From a checkpoint of a small transformer trained on Wikipedia.
Size: 12 layers, 8 heads of 32 (1 for keys and values), MLP 1024 quick GELU, 8.26M parameters.
Architecture: no biases in attention or MLP, capped logits.
Training: a variant of Muon for these matrices, 560M tokens.
MLP neurons of a small language model. Each row is named by its layer, matrix (up: input weights) and neuron, and shows model dimensions 32-159. Each number is 50 + 15 x the weight over its row's rms, rounded and kept within 0 to 99.
After each neuron's rows, "fires on" lists the tokens most often at its 100 highest values on Wikipedia text that the model never trained on. A number after a token or word is its count.

L7.up550:37 52 62 31 77 67 53 60 82 75 56 31 54 43 25 55 48 21 54 56 19 53 42 82 19 46 72 48 38 22 44 34 38 61 61 45 50 55 68 31 66 70 50 57 55 47 61 39 57 75 22 58 40 57 52 45 52 47 78 03 55 76 43 37 39 52 79 42 30 46 42 42 14 48 72 44 49 57 40 45 56 69 46 67 08 55 52 37 29 33 28 43 99 36 59 38 72 57 59 50 47 37 61 33 33 47 51 25 45 42 58 45 57 39 34 47 65 44 53 60 28 59 61 61 38 55 70 53
fires on: "ame" 19, ":" 17, "le" 16, "e" 8, "ed" 5

L7.up147:71 43 47 48 33 69 51 62 36 50 68 80 62 48 56 66 36 47 30 62 50 72 42 60 68 60 79 60 76 28 29 50 34 48 61 54 26 48 86 20 48 35 58 45 57 42 54 60 79 57 37 61 48 32 52 38 38 46 47 42 65 50 62 57 64 39 66 58 45 72 59 33 55 32 61 49 29 73 29 35 38 16 45 59 71 54 31 76 68 47 56 53 75 39 71 61 37 65 69 31 71 35 66 29 52 38 83 50 33 68 55 65 33 36 46 57 53 71 60 40 40 55 44 50 60 32 34 37
fires on: " also" 39, " it" 27, "ly" 8, " It" 7, "y" 5, "t" 4

L2.up440:40 37 36 66 19 45 54 61 51 78 24 59 56 49 48 51 43 47 32 26 72 37 63 42 70 80 80 61 46 57 56 55 57 60 56 34 58 48 70 42 67 43 46 45 65 50 56 54 41 75 53 52 45 41 47 62 23 53 57 70 78 50 59 41 45 81 43 19 28 36 37 36 57 52 58 40 75 45 48 58 41 63 51 47 31 43 37 40 62 50 52 26 66 25 49 90 64 52 44 65 50 43 25 50 50 51 29 63 39 37 17 68 21 58 42 71 23 41 42 29 47 70 75 57 32 55 64 57
fires on: "her" 13, "he" 13, "orm" 11, "ual" 10, "c" 10, "\n" 8

L7.up135:39 40 70 49 67 46 69 51 55 46 68 68 33 62 33 54 71 19 60 19 78 63 25 64 45 45 58 44 41 35 39 53 55 80 47 56 18 53 55 58 61 43 51 63 58 37 46 55 59 82 35 69 57 28 26 50 37 66 59 60 66 40 45 37 35 46 49 79 50 44 41 34 55 59 28 40 53 40 22 58 37 41 40 35 42 49 64 60 44 44 58 61 29 52 64 66 42 34 46 39 62 21 47 59 58 46 69 58 63 40 66 58 59 43 50 93 20 79 42 59 50 46 83 55 47 30 65 50
fires on: "ed" 73, "ent" 12, "an" 5

L6.up326:49 53 48 24 56 37 51 44 18 65 76 33 43 39 39 25 42 45 58 63 58 27 57 76 76 54 46 51 34 49 26 58 71 50 53 65 53 56 47 58 38 63 56 22 58 23 73 57 54 56 44 67 59 48 39 48 37 52 51 47 46 35 46 35 38 44 43 51 71 65 43 97 77 46 49 71 68 26 71 57 38 36 48 39 20 54 53 42 39 41 78 62 39 48 74 38 65 44 56 51 38 06 38 74 53 70 49 69 28 53 20 46 52 65 51 67 49 68 46 44 42 38 58 34 51 42 27 36
fires on: "===" 32, "==" 18, "an" 14, "ed" 11, " –" 7, " -" 6

L3.up320:56 49 59 27 40 53 58 40 48 54 48 66 41 46 37 39 55 55 41 55 38 39 55 69 48 51 53 38 73 48 48 35 43 44 38 50 39 80 79 48 60 53 43 79 47 55 46 45 45 61 48 37 30 46 35 61 59 17 52 55 35 55 69 62 53 80 51 42 57 38 62 56 45 37 43 69 74 49 49 46 47 55 35 60 33 62 22 59 63 34 50 39 55 60 30 29 69 53 69 44 65 25 59 65 55 70 21 55 44 60 72 47 41 29 58 56 61 26 65 34 45 74 80 47 35 69 37 49
fires on: "|" 29, " |" 25, " /" 8, "er" 8, "\n" 6, "ts" 4

L2.up341:40 50 42 38 48 31 66 42 44 37 71 37 53 47 40 66 36 67 57 39 76 57 43 69 41 42 41 40 73 53 53 46 52 66 43 35 42 55 58 50 48 25 46 48 50 63 39 08 33 42 42 60 19 46 53 28 96 20 44 58 39 47 48 66 57 27 46 62 35 34 42 58 53 42 62 45 53 35 70 86 53 52 73 34 58 52 36 50 46 57 55 54 35 52 16 39 72 49 25 47 31 15 53 53 43 60 39 29 61 41 46 15 48 46 69 68 65 34 82 61 70 49 46 32 51 53 52 50
fires on: " =" 40, "===" 19, "==" 17, " is" 7, " a" 5, "ied" 5

L6.up205:71 44 62 77 41 61 42 81 36 49 48 70 52 40 35 21 57 27 49 57 62 65 47 56 21 68 51 31 71 70 47 10 40 46 45 46 56 64 67 80 43 37 62 29 50 53 37 48 68 48 26 25 40 84 46 62 43 54 58 44 36 72 50 39 37 70 75 48 33 63 36 34 63 51 34 86 37 38 39 53 74 52 54 32 60 70 61 36 73 43 69 40 33 54 43 80 67 36 55 53 12 77 52 30 34 54 49 45 56 58 49 71 33 51 45 51 52 41 25 41 49 78 48 66 36 62 47 33
fires on: "el" 17, "her" 16, "e" 16, "n" 7, "in" 6

L7.up354:52 76 56 48 37 31 43 56 70 62 43 45 41 56 70 75 45 68 26 56 46 45 44 44 35 54 47 42 33 35 13 45 62 54 86 59 38 16 47 23 55 55 61 55 62 47 64 64 68 53 65 41 60 28 38 63 62 55 51 54 29 83 57 53 70 35 65 62 60 47 58 05 30 34 55 27 48 55 54 56 45 54 51 65 33 68 40 74 42 33 69 87 38 67 34 59 46 49 65 32 47 45 38 23 77 26 61 55 51 58 41 36 41 50 37 22 54 10 64 44 67 64 66 56 58 63 66 59
fires on: "iv" 14, "ur" 13, "ov" 11, "ar" 10, "od" 8, "v" 5

L7.up800:30 41 47 70 81 57 58 45 72 39 61 42 60 50 31 41 41 67 54 38 44 59 46 48 27 57 64 54 62 30 59 75 05 54 55 43 46 59 70 54 36 44 43 65 30 46 33 57 79 56 21 76 49 26 25 53 43 21 72 59 62 39 83 47 46 81 25 52 67 48 70 58 66 15 38 58 70 29 44 46 37 55 55 41 65 29 73 39 43 39 73 49 63 32 67 59 56 45 56 53 44 04 64 42 46 59 11 22 67 38 27 72 42 69 49 48 58 34 51 45 62 19 57 26 92 43 37 43
fires on: "ed" 33, "s" 11, "ade" 8, " play" 8, "es" 6, "ated" 4

L4.up326:79 56 45 43 63 56 48 57 26 51 81 62 45 27 31 37 71 49 62 68 60 62 44 50 51 47 63 46 51 46 60 48 51 44 62 59 59 38 31 33 46 43 74 62 48 39 65 25 69 53 31 60 32 40 31 34 50 31 42 74 81 77 49 59 52 62 40 63 30 46 45 56 17 50 63 53 46 34 53 58 51 58 41 84 41 44 15 22 60 64 47 92 54 35 53 54 48 29 57 34 71 67 41 26 40 42 32 37 67 33 50 54 67 68 31 90 49 50 43 65 58 58 57 38 32 57 46 22
fires on: "ly" 17, "ed" 14, "ary" 14, "ay" 9, "y" 9, "ion" 6

L6.up625:94 51 61 69 30 58 51 36 26 68 46 98 62 78 76 32 63 35 45 47 57 37 58 56 49 49 51 51 29 67 71 43 45 28 71 55 43 53 39 70 55 48 58 45 59 46 73 52 47 67 52 32 41 40 59 60 24 56 58 64 42 52 63 09 40 69 57 46 50 44 44 79 39 57 35 73 70 29 51 52 36 77 64 44 36 56 39 56 63 55 63 65 48 49 62 39 44 45 60 73 55 55 62 40 51 77 51 40 63 48 63 61 57 17 22 35 74 31 52 24 54 62 52 48 46 53 35 50
fires on: "e" 14, "ver" 11, "ir" 11, "her" 9, " 19" 8, "c" 6

L2.up137:57 54 33 53 25 54 58 49 69 69 59 52 78 53 46 55 37 44 65 82 57 49 32 49 41 56 61 34 54 59 35 45 45 57 41 73 43 46 78 38 78 63 73 62 56 02 44 58 39 35 65 52 55 66 62 49 79 22 58 05 92 58 72 34 47 21 39 53 44 65 50 73 67 75 40 52 59 46 65 60 63 45 60 70 56 61 49 53 59 43 56 38 46 60 60 74 60 73 35 55 46 66 24 67 33 53 74 47 71 34 57 22 57 71 53 48 47 73 65 48 64 56 30 30 52 64 83 35
fires on: "os" 67, "he" 21, " He" 11

L4.up483:67 45 51 44 41 66 69 56 47 31 39 56 32 53 15 93 36 44 44 56 81 78 62 56 31 40 60 64 47 60 44 55 37 30 74 57 49 69 65 67 38 47 57 60 54 38 61 59 36 54 48 30 41 44 45 48 34 35 77 26 36 54 53 55 52 43 38 50 37 54 66 23 51 49 63 73 17 62 58 54 56 42 67 49 50 55 19 46 83 40 58 37 54 29 32 67 20 75 74 37 61 37 40 32 51 70 78 45 60 45 55 66 65 23 47 29 44 52 51 47 55 40 62 30 65 23 73 47
fires on: "ar" 53, "y" 22, "ly" 6, "1" 5

L4.up308:55 76 41 54 63 37 66 43 30 42 47 65 48 47 59 61 61 57 58 73 46 47 64 43 46 53 67 41 34 71 64 43 25 50 53 56 21 58 57 34 35 38 49 27 46 61 65 53 46 39 43 68 39 80 48 56 71 42 47 32 39 81 33 76 62 50 39 41 51 47 20 41 37 28 51 44 52 65 39 58 17 46 31 51 56 71 56 49 30 38 45 69 62 46 45 50 23 63 43 46 45 31 67 41 38 44 50 51 33 67 55 60 83 67 56 60 70 37 70 58 56 40 43 08 60 37 64 40
fires on: "e" 29, "t" 18, "et" 13, "p" 9, "h" 8, "or" 5

L3.up447:48 80 40 53 77 85 58 36 70 22 71 57 56 55 45 40 63 65 73 78 75 65 64 40 64 73 71 39 50 66 63 64 49 49 41 57 38 77 69 61 50 62 44 41 66 56 53 61 48 62 36 33 47 41 50 44 35 52 56 52 81 36 45 49 43 82 63 34 35 70 70 58 69 57 59 42 28 78 49 35 50 49 69 49 43 50 41 63 65 32 60 65 29 63 38 39 42 41 27 33 57 53 49 39 44 35 38 57 50 36 22 56 49 59 23 28 67 35 57 46 38 54 94 54 58 74 74 45
fires on: "re" 46, "ly" 8, "ar" 7, "ire" 6, "ch" 6, "d" 5

L6.up164:46 78 32 70 61 52 48 46 63 25 54 42 46 58 45 58 44 28 32 53 43 85 57 50 47 50 53 59 56 79 38 62 55 34 27 63 20 51 69 26 71 34 66 24 56 58 47 73 54 27 65 38 52 45 33 19 44 58 50 40 55 70 60 63 87 46 46 25 41 69 60 68 50 40 61 50 42 64 50 48 34 23 37 63 52 41 69 24 61 49 68 41 32 55 43 47 75 66 52 17 79 46 72 30 34 77 40 38 77 50 65 35 40 55 40 42 55 44 74 62 37 49 70 45 44 68 72 23
fires on: " |" 38, "ran" 16, "%" 7, "d" 5, "ch" 5, "ome" 5

L2.up684:33 66 57 65 56 13 26 48 54 56 36 40 51 40 37 69 45 54 70 56 61 48 52 39 47 52 59 46 66 66 49 14 81 47 63 55 49 53 38 55 74 71 57 77 61 32 56 27 56 36 36 41 54 48 50 19 26 35 63 58 94 68 65 63 56 34 53 51 37 76 54 45 37 54 51 59 52 72 50 32 31 58 64 52 27 52 48 45 57 40 68 20 55 78 37 32 51 37 55 27 36 30 60 59 81 62 28 50 47 61 49 38 60 51 37 47 73 35 51 25 57 57 77 46 28 61 33 47
fires on: "\n" 37, " and" 15, " |" 11, "old" 8, " were" 6, "ation" 5

L7.up969:46 44 28 65 66 55 41 29 46 62 41 49 36 69 28 36 12 54 57 64 47 57 59 46 46 23 49 40 35 55 30 68 37 78 58 54 40 42 48 56 47 51 38 50 24 66 50 66 50 63 20 60 64 52 48 56 38 37 35 48 41 50 57 49 54 66 28 61 33 50 49 31 26 39 50 57 57 17 51 47 29 49 58 48 56 43 55 32 24 41 76 71 29 31 32 68 51 49 49 45 62 53 62 48 48 68 33 46 68 49 42 82 75 40 50 39 26 56 54 36 58 44 28 29 66 70 76 65
fires on: "ed" 33, "id" 12, "ated" 7, "t" 6, "al" 5, "orn" 5

L7.up54:56 44 68 24 20 57 50 50 53 41 63 53 37 47 47 42 68 50 32 51 47 33 34 43 33 80 48 34 54 37 57 55 61 59 76 65 50 31 81 61 49 49 72 21 35 87 58 17 86 54 44 66 62 57 63 51 44 37 48 19 52 54 31 45 57 47 25 56 71 17 54 42 48 51 15 47 50 56 43 50 45 39 44 47 37 46 60 79 41 58 54 70 57 34 60 53 52 69 48 57 73 41 81 44 51 45 54 48 59 63 70 43 32 69 41 92 49 61 49 99 40 68 49 47 54 51 53 34
fires on: "ec" 49, "uring" 13, "an" 6, "ly" 4, "ish" 4, "r" 4

L7.up1018:32 58 46 63 38 51 48 50 49 21 32 38 40 47 54 39 31 28 56 62 37 63 42 42 51 67 56 53 20 59 75 45 37 17 47 47 55 50 29 99 16 58 76 69 28 45 65 20 48 63 57 81 45 46 50 47 46 34 42 47 69 33 50 54 45 44 68 47 64 39 61 88 63 58 62 47 36 54 35 49 44 63 62 37 59 65 51 39 72 58 54 46 31 56 49 52 43 35 49 64 26 61 42 71 26 36 67 46 76 47 43 40 68 47 38 69 56 51 33 25 34 28 57 57 70 74 44 39
fires on: "ue" 16, "e" 10, "ri" 9, "a" 8, "R" 6, "i" 6

L6.up45:64 72 50 75 46 53 57 43 83 66 62 46 64 58 50 46 18 17 56 53 28 83 58 44 48 44 51 57 89 39 41 72 42 60 39 05 30 54 61 67 61 49 51 38 34 50 45 58 63 30 61 32 48 35 73 56 39 43 28 46 32 67 47 59 78 68 72 70 65 40 72 39 46 33 38 57 38 32 56 47 55 64 63 37 51 54 70 72 59 42 43 41 58 46 51 54 09 51 37 30 41 30 70 48 24 66 36 51 39 51 53 56 39 34 43 93 62 47 17 51 35 42 43 57 47 17 31 31
fires on: "," 25, "ing" 11, "ant" 8, "un" 6

L2.up547:44 25 47 71 26 24 54 75 36 42 70 47 37 48 44 46 57 46 42 51 62 85 28 35 67 68 32 37 50 71 51 19 60 59 54 62 49 70 55 14 29 51 44 39 60 41 19 80 35 67 51 46 87 76 38 58 40 61 65 54 37 36 38 29 58 56 65 30 54 39 34 63 84 69 41 69 29 33 38 81 19 70 40 31 62 24 71 51 38 47 77 55 60 41 64 41 49 16 55 44 45 78 25 52 32 37 41 59 48 57 52 37 34 40 47 47 40 49 48 63 48 49 72 60 53 45 57 55
fires on: " cont" 51, " res" 18, " ad" 15, " se" 4

L4.up958:52 36 55 73 62 45 65 45 30 21 40 78 50 65 89 45 33 80 64 26 59 67 82 06 38 27 43 56 64 43 50 54 63 51 58 27 53 28 50 35 73 55 32 47 30 37 57 60 75 53 45 23 45 51 67 57 58 48 41 45 28 71 55 39 50 37 56 61 55 23 62 42 76 40 81 46 36 57 39 19 36 79 43 53 24 51 60 39 64 41 31 27 58 63 53 62 55 59 71 64 29 74 58 65 66 51 60 68 90 43 61 58 43 26 39 31 57 43 41 44 45 20 44 21 52 40 43 54
fires on: "et" 40, "en" 34, "an" 5, "ess" 4

L2.up50:67 34 46 38 46 40 50 58 71 23 86 51 18 34 50 83 44 50 49 73 44 47 48 69 48 42 62 50 53 75 25 27 45 64 68 45 22 32 28 70 37 71 54 56 50 36 45 21 48 71 42 64 47 32 66 31 76 55 53 43 29 54 51 50 37 48 35 62 62 51 88 51 60 61 51 37 47 60 49 70 51 36 57 58 63 40 42 73 36 61 63 62 33 62 52 41 37 75 38 66 31 42 43 55 76 59 39 44 76 33 54 39 80 54 78 61 64 29 66 55 10 52 72 54 18 45 28 49
fires on: "ther" 20, "The" 13, " was" 11, "==" 10, " is" 9, "1" 6

L3.up317:38 58 45 32 44 65 41 81 44 33 46 59 40 64 52 76 45 47 40 53 39 39 59 23 66 49 57 65 59 66 59 46 51 02 49 37 72 54 20 48 97 68 63 45 57 47 47 65 47 54 30 54 68 69 30 51 61 58 60 51 57 93 46 54 33 59 66 66 47 14 57 48 47 48 56 58 51 54 48 54 68 48 55 40 36 47 39 31 74 68 54 23 52 66 26 54 12 52 44 51 40 37 52 44 63 50 21 46 46 69 96 62 67 68 49 51 47 57 75 41 35 33 27 19 46 97 53 53
fires on: "p" 46, "ip" 11, "m" 7, "d" 7, " r" 6, "et" 6

L4.up103:51 55 38 58 35 45 65 51 58 59 84 41 51 47 59 51 55 50 48 57 48 63 16 49 58 58 63 37 65 44 37 46 40 48 44 70 46 55 39 58 46 39 54 44 52 21 35 42 72 31 49 36 14 32 63 54 43 31 59 48 62 43 47 53 31 20 51 29 67 65 52 30 45 72 50 53 09 28 67 67 46 64 43 17 51 80 21 40 46 42 49 56 52 47 24 44 56 73 26 71 47 61 26 47 69 57 52 66 36 59 59 53 70 47 72 30 61 58 54 52 68 34 09 28 64 45 71 21
fires on: "he" 26, "her" 9, "g" 7, "ow" 7, "3" 6, "2" 6

L6.up922:44 52 41 37 30 42 61 57 43 46 56 75 42 56 18 44 70 43 38 56 00 40 49 61 50 71 72 31 26 39 32 52 25 49 35 16 76 65 47 61 61 48 50 63 64 46 47 42 47 45 37 52 20 63 56 42 48 33 35 04 35 40 52 60 60 28 55 28 15 69 48 43 51 45 74 51 27 44 71 45 45 38 63 52 56 35 44 71 78 30 68 73 26 62 44 53 56 34 44 40 52 56 48 39 43 64 71 50 48 71 65 33 58 31 38 59 53 41 60 55 52 61 54 57 50 54 49 65
fires on: " com" 60, "o" 21

L6.up951:71 43 64 20 27 39 48 62 63 41 39 47 67 36 63 56 33 16 57 57 65 67 51 58 50 55 61 39 27 46 27 83 53 33 34 61 42 48 53 80 36 55 56 34 50 46 50 43 31 70 42 34 72 41 69 60 32 55 55 63 47 39 46 26 46 32 49 55 38 46 44 82 63 56 75 43 59 55 34 72 53 61 46 36 35 43 60 57 56 60 55 37 50 69 80 51 50 53 40 25 46 23 64 36 45 62 52 32 43 40 60 47 52 41 61 56 39 71 66 68 55 60 82 58 34 31 86 37
fires on: "ed" 26, "own" 14, "ased" 10, "hed" 10, "orn" 10, "ent" 9

L2.up900:72 64 39 29 52 63 74 34 57 32 51 35 49 76 47 78 61 41 39 59 44 47 33 33 41 28 73 55 45 48 43 25 68 41 65 98 54 41 85 42 47 49 69 64 31 62 58 39 74 47 46 26 20 79 61 16 29 36 28 38 42 38 39 59 53 46 41 44 40 54 33 23 52 66 52 49 20 34 54 47 69 35 73 55 62 41 32 61 88 50 49 72 38 48 41 72 45 63 48 62 83 29 47 44 60 72 46 59 58 67 30 61 57 68 53 48 51 58 43 46 67 35 55 43 62 41 67 62
fires on: "e" 58, " sc" 24, ":" 7, "ce" 5

L4.up213:36 55 63 47 61 74 58 86 70 33 50 56 25 55 41 37 16 84 64 44 35 67 24 46 52 57 26 52 26 58 45 39 20 39 34 33 50 41 38 94 75 44 29 44 06 43 31 39 58 42 50 58 18 38 45 63 53 92 51 70 33 45 31 64 72 57 48 58 61 47 51 45 66 74 42 61 58 45 43 41 54 49 43 47 21 75 34 37 69 56 44 56 27 66 48 50 45 40 47 60 46 47 44 60 48 48 51 45 88 57 49 20 79 38 55 30 64 45 57 45 70 63 40 75 69 50 61 44
fires on: "res" 16, "i" 15, " (" 13, "ar" 12, "re" 12, "ri" 10

L7.up116:51 39 61 62 36 77 57 45 48 37 36 30 56 64 38 53 23 19 57 39 63 33 29 58 46 41 60 80 52 49 21 44 39 61 26 33 38 53 43 63 25 69 63 44 26 55 57 43 63 51 54 54 44 60 40 54 63 41 43 22 65 63 23 61 37 56 67 75 33 43 57 43 63 42 41 88 34 17 38 41 42 78 26 42 25 44 45 19 25 37 65 52 62 15 78 40 60 32 38 62 22 60 43 33 38 38 73 38 30 79 36 21 73 55 66 59 63 46 65 76 54 43 42 52 42 45 75 63
fires on: "ec" 25, "ak" 14, ":" 12, "S" 6, "e" 5

L4.up744:72 60 50 24 44 66 48 79 48 75 38 78 55 38 39 46 60 73 43 52 59 58 54 62 37 40 37 59 68 50 24 42 41 34 49 50 45 59 60 37 61 48 60 61 53 17 63 22 44 85 44 72 41 35 71 49 34 42 49 49 34 35 51 49 65 36 75 46 66 17 73 18 53 68 66 72 26 61 63 72 50 63 28 58 53 33 33 50 39 52 46 19 82 37 68 45 58 53 56 40 68 47 40 36 53 54 51 73 53 49 71 50 51 44 35 34 53 67 47 36 69 42 53 11 52 57 58 40
fires on: "y" 24, "her" 17, "ther" 12, "ly" 12, "en" 10, "ow" 6

L6.up428:49 67 38 82 59 59 50 53 44 45 28 47 17 24 45 67 47 44 42 46 68 45 13 50 23 54 50 33 26 55 96 61 73 67 40 69 37 33 40 66 49 55 69 61 53 47 57 34 24 41 38 66 36 37 57 59 53 46 63 54 35 50 65 63 46 52 72 47 32 57 65 64 37 69 77 55 52 53 57 47 57 52 74 57 78 64 03 42 47 41 54 55 65 54 47 78 56 22 64 26 27 30 69 27 35 54 37 49 54 59 38 34 48 53 53 78 58 62 51 56 37 61 54 66 80 36 36 60
fires on: "a" 29, "o" 26, "io" 8, "e" 8, "te" 5, "to" 4

L2.up586:60 50 52 38 58 66 52 53 26 25 53 49 17 33 86 72 77 47 58 44 36 69 22 65 51 58 29 47 42 37 54 65 54 77 41 62 38 69 72 46 40 53 72 63 45 66 27 73 51 54 28 78 46 78 29 20 41 56 59 45 45 51 56 48 38 65 25 39 47 57 40 48 60 58 39 81 33 30 48 49 44 32 31 68 50 16 48 48 73 42 49 44 68 50 69 46 56 17 47 62 45 46 33 74 63 39 56 58 51 63 66 45 49 58 62 56 45 52 54 45 58 60 65 45 30 54 67 69
fires on: " cont" 51, "cc" 26, " se" 23

L6.up873:41 36 41 39 40 75 38 56 49 61 88 71 60 61 78 53 62 45 51 48 45 25 88 27 30 63 48 59 23 42 38 44 21 62 54 54 44 64 49 38 60 45 35 69 45 39 61 80 43 35 32 51 23 30 48 40 61 54 44 40 48 30 57 34 66 59 71 66 61 70 57 29 61 45 72 80 32 63 35 63 31 49 47 46 65 50 20 75 59 56 46 25 65 34 86 43 31 60 46 49 72 54 59 35 55 56 58 19 30 44 49 43 71 54 67 30 51 53 44 44 75 63 73 26 39 61 48 49
fires on: " also" 24, "ly" 14, "ow" 9, " to" 8, "y" 8, " by" 6

L6.up828:41 72 27 63 52 53 77 63 44 37 54 70 32 55 56 71 69 64 43 68 64 44 64 44 40 44 46 54 70 80 26 50 49 49 48 59 38 36 31 46 58 70 35 61 42 53 59 60 25 29 54 36 47 72 50 29 54 20 35 23 70 26 59 52 32 43 26 59 55 63 43 66 41 35 66 63 29 69 62 69 53 76 63 19 55 55 23 46 66 62 44 36 54 66 43 49 59 42 47 69 48 75 54 44 22 48 33 45 20 51 46 41 31 49 70 60 30 71 68 73 41 47 46 22 53 87 78 22
fires on: "he" 38, "k" 18, "in" 12, "ik" 9, "ap" 6

L4.up894:51 50 58 50 41 56 32 53 49 69 66 13 48 90 61 53 28 62 48 40 43 57 56 49 43 57 64 63 47 62 48 68 58 83 78 63 56 16 43 46 65 62 40 49 44 38 39 65 49 46 50 34 43 44 45 64 59 47 36 26 30 63 71 47 53 38 55 43 45 59 50 57 46 27 53 65 48 46 55 64 82 31 29 38 29 10 21 42 60 67 58 48 46 65 69 60 48 41 26 48 53 60 51 46 63 59 47 33 63 41 49 40 72 74 52 49 36 42 42 45 61 54 48 44 56 61 48 30
fires on: "ame" 24, "es" 13, "an" 10, "ur" 7, "im" 7

L4.up560:58 34 63 77 53 69 75 47 67 37 21 82 56 46 48 39 60 33 47 63 53 41 64 64 54 61 59 21 60 64 50 69 40 53 44 70 51 64 63 45 53 38 73 64 14 44 61 59 44 23 56 42 38 53 18 43 46 45 63 64 61 45 35 72 49 44 06 30 35 57 30 64 55 37 60 64 56 55 52 52 43 51 50 47 72 21 29 60 45 47 52 51 53 70 76 68 37 30 50 73 61 68 49 43 48 69 36 31 56 65 36 61 41 42 55 33 40 37 25 32 47 20 42 65 30 59 66 24
fires on: "m" 27, "it" 15, "et" 14, "t" 9, "s" 7, "%" 7

L6.up383:31 45 33 65 55 54 47 60 37 44 40 84 79 44 63 44 61 55 39 45 48 23 37 42 57 55 53 44 75 45 36 27 52 62 59 68 65 46 36 72 55 84 19 70 17 55 51 51 57 66 57 33 56 69 54 61 41 54 48 36 52 59 47 48 52 56 80 61 64 69 19 51 72 36 23 44 30 50 09 22 67 34 55 32 28 86 75 49 59 28 58 73 32 67 67 51 51 42 16 25 49 45 39 30 41 64 42 44 19 90 22 72 47 56 62 57 40 42 66 56 56 51 44 41 39 59 46 35
fires on: "he" 32, "ing" 12, "n" 10, "f" 6, "ick" 4, "in" 4

L4.up404:54 87 61 35 30 58 29 35 31 49 44 54 48 47 40 33 16 65 59 63 81 17 53 58 52 55 31 59 67 36 56 42 53 64 71 52 56 40 53 55 46 21 45 14 60 70 52 52 53 72 43 71 69 73 48 53 65 37 55 58 81 56 62 35 43 31 45 53 45 52 55 26 67 48 46 42 50 62 54 67 49 42 32 49 39 43 45 51 60 41 37 50 58 57 48 65 50 39 15 80 60 57 57 37 55 49 57 35 43 88 25 51 53 40 25 70 74 26 80 95 21 50 17 19 48 33 49 64
fires on: "r" 45, "oc" 23, "ec" 15, "pr" 10

L6.up668:73 55 72 62 52 22 24 55 25 40 69 58 55 51 49 10 59 76 26 21 50 47 41 81 44 32 39 32 53 63 59 29 54 46 45 80 41 70 83 51 33 42 51 51 51 41 58 64 43 61 28 55 62 60 56 41 51 64 55 36 30 52 71 45 65 31 51 36 44 44 42 38 50 58 60 50 45 58 44 46 60 56 38 29 53 74 51 25 70 28 68 59 53 58 85 73 64 47 44 46 37 56 45 38 36 59 36 52 61 29 46 46 51 35 69 49 66 16 49 43 65 43 38 36 46 38 71 39
fires on: "er" 46, "or" 12, "el" 12, "in" 10, "ater" 5, "ly" 4

L7.up379:39 67 41 71 71 43 57 55 82 40 43 48 43 68 22 39 60 42 49 53 55 77 60 21 37 34 49 33 45 38 70 23 34 38 65 47 35 54 64 30 31 59 34 62 78 52 59 67 36 40 33 50 35 47 51 50 27 35 56 78 46 74 50 43 29 67 47 42 62 72 27 69 55 46 26 29 58 39 67 47 36 53 35 49 59 58 45 33 55 35 46 22 54 21 49 44 14 64 53 54 54 33 53 64 23 39 42 45 75 53 56 65 52 76 56 64 27 57 57 68 66 25 89 40 54 43 43 32
fires on: "ed" 16, "e" 15, "ok" 13, "ade" 9, "ent" 8, "ing" 7

L3.up967:20 58 47 69 40 18 84 24 70 66 56 50 46 58 36 64 72 43 27 54 39 55 62 42 59 53 65 31 37 62 53 48 50 66 51 51 68 60 53 60 64 81 75 57 49 55 55 39 46 26 59 60 51 64 19 78 62 27 74 42 46 13 46 50 27 64 34 55 56 57 68 60 64 30 47 57 66 54 29 42 39 07 48 37 54 49 37 39 45 55 50 43 61 54 63 58 65 29 49 68 51 63 41 32 58 56 49 43 59 95 69 38 56 54 71 40 56 56 61 30 41 33 48 44 33 46 33 31
fires on: "ut" 35, "s" 17, "b" 14, "m" 8, "f" 6, "er" 5

L4.up514:52 58 53 42 43 64 50 50 40 63 31 67 28 36 42 34 77 49 52 45 51 44 38 42 43 68 63 52 64 47 57 39 43 54 61 53 58 46 56 50 65 34 55 30 46 14 60 49 35 41 52 41 35 40 26 70 50 43 44 48 25 70 47 43 57 23 49 64 59 37 46 37 29 51 51 38 42 52 71 85 46 62 67 66 49 57 28 65 43 49 50 09 61 56 34 70 26 44 41 49 46 30 33 32 35 45 46 42 50 42 66 59 96 70 48 23 64 47 80 39 65 42 60 05 43 54 45 45
fires on: "ial" 19, "al" 15, "t" 15, "ate" 8, "et" 6

L7.up307:62 53 68 50 44 38 48 58 66 58 78 53 58 38 40 62 40 29 67 37 56 63 59 42 47 44 78 41 61 28 43 61 76 37 43 41 33 52 31 75 30 40 45 57 50 45 45 42 52 44 44 42 71 49 58 24 30 59 48 60 26 26 53 38 60 39 46 35 61 56 51 45 50 65 63 15 35 36 16 57 53 39 67 47 49 48 52 54 79 68 80 44 30 25 68 67 12 55 63 36 64 35 64 38 52 29 32 47 79 17 52 46 52 68 59 78 42 53 54 57 58 50 92 49 49 51 61 45
fires on: "ed" 43, "orn" 10, "hed" 8, "ing" 6, "ated" 5

L6.up174:48 70 47 43 46 48 43 61 44 49 38 47 33 47 68 27 71 40 86 19 57 94 51 34 45 60 51 50 30 53 63 40 58 23 66 49 44 72 52 29 29 68 52 39 56 32 54 69 72 61 53 48 51 53 49 71 45 34 49 56 14 61 39 29 68 32 51 43 52 61 59 47 53 39 12 70 45 12 62 75 59 44 56 40 44 28 71 62 21 39 44 29 18 46 53 37 33 47 67 45 50 24 39 32 54 44 46 32 61 34 67 51 43 16 44 57 15 79 39 86 54 32 80 47 67 51 61 36
fires on: "ed" 19, "old" 16, "en" 14, "e" 12, "ent" 9, "art" 7